{"hidden_size": 512, "head_dim": 128, "positions": "rope", "init_std_up": 0.0166, "learning_rate": 0.00852, "decay_fraction": 0.603, "decay_shape": "linear", "final_lr_fraction": 0.0, "max_seq_len": 512, "dataset": "wikipedia_en"}
MLP neurons of a small language model. Each row is named by its layer, matrix (down: output weights) and neuron, and shows model dimensions 186-281. Each number is 128 + 24 x the weight over its row's rms, rounded and kept within 0 to 255. A neuron's up and down rows have the sign that makes its largest values positive.
A block is one neuron, or neurons of one layer that tend to fire together. After each block is what it responds to, as a language model described it from the Wikipedia text at the highest values.

L3.down111 [169 192 136 120 112 133 133 151  98 112 133 117 144 102 141 166 121 135 131 121 147 107 130 104  75 120 116 148 137 105 116  73 102 125  80 126 107 170 137 170 103 100 115 135 133 148 132 127 115 121 100  92 187  98 113 116 112 114 160 146 101 150 125 125 102 137  97 113 137 146 142 116 118 130 180 159 101 114 115  78 130 142 160 106 107 159  92 145  91 112 151 143 100 110  92 117]
L3.down124 [152 149 166  76 123 107 115  87 122 101 147 100 148 126 182 107 125 143  70 111  79 104 121 151 143 105 149 122 102 131 122  96  83 187 173 122  91 140 144 138  90  94 145  94 130 126  97 153 105 150 113 155 170 115 105 160 118 145 143 127  85 138 148 192 112  91 121 108  83 119 106 145  93 135  87 175 129 127 116 114 121  90 130 135 112 160 131 136 134  87  91 128 163 131 128 203]
L3.down275 [143 128 111 167 114 107 123 150 129 158 126 128 162  98 159 128 148 146 119 122  52 121 172 148 150  88 100 141  88 132 121 130 108  83 103  93  97 111 127 112 114 106 124 116 101 117 158 168 112 146 130 164 149 126 100 113 139 138 203 149 122  80 136 155 107 148  64 131 162  89  98 126 157 137  87 134 127 169 100 105 111 125  92  91 120 114 169 132 133 183 162 138 139 169 144 129]
L3.down410 [102  80 119  70 132  97 124 116 130 112 123 145 136 101 124 161 135 172 125  84  99 113 125 111 136 139 120 136  93  91 107 118 112 112  70 178 141 158 116 129  96 174 144 121 123 166 106 143 142 130 192 144 119 139 100 156 163 134 136 135 115 135 124 152 129  70 141 152 110  96 127  79 155 117 160 147 122 108 105  88 108 103 104 130 147 128 142 132 120  83 138 123 128 163 147 126]
L3.down708 [118 166 121 163 120 110 114 127 117 134 149 112 105 106  89 155 170  97 141 106 155 124 105 141 131 102 102 141 150  96 167 143 116 151 183  94 123 123 143 114 138 152 125 109  99 122 158 137  86 100 115 140 186 134 133 105 131 109 184 146 131 119  92 146 171 122  87 116  76 116 132 132 122 132 169 108 142 135 128 192 131 170  93  99 136 143 106 127 113 151 125 138 191 104 142 146]
L3.down763 [162 119 101  88 106 125 163  86 146 139 137 151 108 122 125 130  72 115 135 154 110 142 151 108 115 131 157 123 147 130 122 110 134 142 150  97 102 176 124 137 114 148 141 153 131 160 141 117  96 113 143 148  96 110  84 109 131 115 155 124 123 148 127 171 137 144  94 102 144 115 117 140 104 141  71 169 151 142 131 165 130 112 123 135 166 145 180  52 109 147 169 137 103 181 104  78]
L3.down864 [ 98 130  90  65  93 113 115  82 166  87 148 129 159 128 142 135 170 124 124 121 156 118 142 128  87 122 120 102 116 108 162 132 107 120 160  92 129 138 160 114 109 146 140  98 106 159 116 113 106  99 141 151 159 117 115 163 141 126 113 117 138 145 122 151  92 147 113 147 110 125 164 134 132 118 150 164 130 138 153 103 136 124 104 130 111 138 148 110 128 119 102 141 111 133 152 120]
L3.down1009 [133 133 107 168 121 124 102 142 142 105 130 120 119 167 129 133 167 142 130 125 105 125 110 181 104  70 118 104 117 142  91 178 137 115 109  90 153 120 128 130 130 147 101 124  97 131 160 124 112 104 125 107 113 124 126 155 112 134 146 150 159 136 141 152 161 171  94  70 114 141 136 159 132 149 153 128 104 145 163 136 106 141 114 123  95 115 137  68 144 107  95 149 220 119  83 139]
Capitalized words opening a sentence, heading or name, such as See in "See also" headings, He/It as subjects, and He in Heppenheim or Hebron; also "to" in ranges.

L3.down415 [120 128 146  84 129 106 147 159 151 163 137 154  89 134  69 114 150  95  88 143  89 137 111 130 120 126 119 108 111 120 129  96 143 132 153 153 145 176 140 140 133 127 165 127 134 119 152 108 120  91 129 102  92 128 115 157 111 141  82 159 123 129 128 121 187 139 145 159  90 145 133 135  99 146 132 107 109  93 126  98 136 168 116 114 139 121 147 255 105 136 164 143 132 129 117 141]
L3.down425 [107 161  94 159 132 134 130 130 132 137 158 120 122 103 127 112 118 153 124 152 136 174 138 132 163 141 138  90 153 145 141 102 120 120 105 118 128 165  87 132 144 124  93 164 110 155 123 154 147 170 127  86 134 141  96 105 184 165 121 139 151 119 131 119  88 117 149 131  88 128 145 126 158 132 141 137 160 148 108 139 117 111 117 118 127 126  83 153 144 122 125  95  99 179 137 145]
L3.down434 [116 139 157  96 142 114 136 147 121 139 115  94 160 153 110 122 157 151 191 124  96 114 137 134 134 133 130 125 149  88 115  87 138 121 118 134 125 115 107  89 117  83 118 128 109 137  57  86 125 149 151 151 132 148 119 150 110 154 119 120 148 126 163 115 135 144 100 144 124 107 108 117 107 101 142 148  69 119 143 155 113 183 112 192 131 190 128 201 141 140  90 139 107 122  89 142]
L3.down664 [142  77 130 115 149 144 110  97 127 157 109  76 153  92 102 125 117 143 142 126 150  97  78 133 130 132 163 124 156 147 101 124 154 125 144 149 130 124 141 104 115  74 141 132 115 116 116 112 154 100 154  91  93 155 125 149 145 121 152 113  95 143 152  93 181 127 149 150 109 127 121 100 104 126 128 100 158 144 103 122 133 148 153  88 138 110 177 128  56 103 187 149 122 122 116 127]
L3.down827 [121 134 145 129  97 161 131 102 112 190  90 173 105 127 145 125 134 113 114 155  96 135 155 150 117 119 153  91 117 147  97  80 140  88 120 115 178 136  73 113 130 107 123 173 164 129 146 131 123 133 152 115 183 149 109 158 146 155 123 103 141 154 160 137 111 137 158  82 139 144 149  99 148 169 148 130 123 142 105 137 128 176 159 148 126 116 143 221 126 117 148 178 126 123 138 146]
L3.down878 [ 91  95 131 126 108  84 118  95  83 137 130 128 169 141 137 156 159 113  99 154  95 153 137  85 139  85 118 143 108  91 154 161 174 128 110 124 113  77 164 135 149 116 106 147 126 157 158 153 122 124 103 142 107 151 105 153 160 123 178 101 132 136 110 158 131 111 152 165 128  86 136 146 106 134 123 145 156 125 129 154  95 139 107 150 139 153 113 115 109 133  83 122  98 159 147  54]
L3.down1012 [151 142 119 133 110 154 131  97 146 125 120 122 146 117 108 145 138 106 159 128 110 126 137 101 143 150 144 124 129 117 151 140 154 103 119 104 137 119  97 107 119 109  93 101 163 124 109 123 104 139 117 100 110 116 125 130 136 132 123 146 157 162 154 110 180 143 136 147 106 104 124 135 117 127  66 153 132 106 108 139 147 145 125 205  75 134 117 135 114 137 116 152 149 136 107 116]
L3.down1187 [ 76  99 149 179 120  93 125 153 111 152 128 135  89 112  95 150 130 149 141  87 131 125 143 122 109 106 167 131 152  93  85 114 107 173 114 149  51 160 169 109 165  91 132  96 152 131 112 112 158 114 158 131 119 112 177  96 120 132 143 149 130  85 104 147 116 105 145  92 179 122 151 112 103 102 128 109 100 111 123 130 109  92 166 125 116 111 163 184 112 127 118 137 172 107  88 113]
Final piece of a multi-token word, mostly a transitive verb awaiting its object, such as restr-ain, irrit-ate, outflan-ked, postpon-e, parodi-es.

L4.down202 [129  82 146 125 180 152 120 164  96 146 119 106 149 106 143 109 140 145 167 119 110  79 134 127 137 130 102 118 111 140 170 143 151 164 148 171 118 138 143 117  98 153 114  98 115 139 110 155 134 144 130 152 162 139 128  90 123  94  86  88 141 129  69 164 152 125 118 126 117 166 181 125 143 123 174 179 125 132 112 134 104 116 163 145 167 162 129 200 144 110 103 107 119 121 118 153]
L4.down231 [140 107 126 101 129  94 103 117 157 147 153 137 122 134 150 156 115 101 161 139 154 132 122 148 103 135 130 105 122 142 110 172 164 167  94 118 122 163 113 134 121 121  93 107 124 154 150 159 151 124 132 155 122 135 100 133 136 154 114 138 102 104 138 118 102 171 144 135 175 162 123 120 140 120 171  93 149 150 147 148 153  66 113 106 131 122 141 110 161  83 139 168 167 182 110 134]
L4.down358 [107 162 119 148 116 107 132 159  98 126  98 146 155 179 126 101 126 175 121 104 144  99 122 114 131 147 113 128 128 113 117 125 117 122 143 142 112 139 125 140 117 145 159 153 167 189  83 147 146 124 136  70 106 146 143 130 139  99 144 159 122 174 131 123  91 117 140 147 150 107 147 142 121 147  98 167 135  96  95 118 121 153 138 108 112 105 128 199 104 118  74 148 106 124 107 152]
L4.down1078 [132  84 159 106 129 164 103 118 126 144 103  99 140 157 169 112 179  93 126 105 134 147 111 126 121 144 160 126 108 115 122  84 124 103 151  95 117 182 116  94 107 135  89 175 133 116  86 155 103 104 134 125 148 115 156 120  56  69  95  88 122 111 161 136 105 124 128 156 164 132 126 140 155  82 108 153 132 148 115 142 134 100 163 165 160 156 110 134 139 139 139 155 165 147 169 156]
Prepositions or verbs right after nouns like version, tribute, depiction, cover, naming the work, person or thing referred to: version of, tribute to, parodies, means; also comparisons such as higher than.

L7.down469 [129 137 121 115 112 112 109 141 116  57 127 152 121 176 152 135 117 132 137 103 163 104 119  95 136 102 120 139 142 139  88 124 117 162 128 118 138 186 100 116 138 116 155 123 113 137 124 184 172 130 134 128 123  93  99 125 118  79 143  88 153 126 123 110 139 118  87 167 115  74  69 116 129 112 120 134 147 155 115 102 128 132 154  93 133 152 133 212  80 143 135 133  96  77 130 145]
L7.down1333 [168 139 115 142 168 113  92 113 159 141 131 141 135  95 115 123 118 127 134 119 106 110 172 162 149 129 108 127 112  89 146 117  89 153 109 152  91 133 118 144 111 140 134  81 115 121 114 167  88 106 111 157  76 159 121 127 100 122 168 135 133  99 149 140  94 104 150 145 122 144  90 134 165 140 121 121  92  98 155 132 172 104 117 135  98 110 198 162 147 147 137  90 139 162 107 118]
Tokens closing a subject phrase just before its predicate, especially the closing parenthesis after a biography's birth–death dates, plus who, also, he.

L7.down548 [119 140 156 131 164 141 135 160 122 122 159  80 137 105 116 126 106 146 161 136 157 139  81 148 121 124 138 126 138  64 133 130 119 130 150 140 130 132 127 106  90 170  97 126 133 153 125 114 118 137 169 133 148 138 138 139 111 132 153 186 103 104 108 149 120 167 136 155 141 115 153 131 147 121  86 129 104 136  94 153 127 109  91 131 123  91 103 150 103 110 135 108 136 126 104 113]
L7.down1213 [144 114  82 138 159 103 124  94 130 144 117  84 107 149 159 124 133 123 145 127 159 127  92 120 128  94 104 157 113 111 113 108 154 140 136 129 178 126 160 148  94 127 138  83 116 122 129 125 111 112 142 127 136 100 154 137 119 157 128 128  98 124 148 125 136  89 115 103 156 128 139 147 120 135 118 145 139 142  81 137 119  93 126 106 176  79 126 123 119 127  96 179 133 106 186 113]
Prepositions, commas and transitive verbs just before an action's object, often charges, crimes or conflict: charged with, opposed, against, over.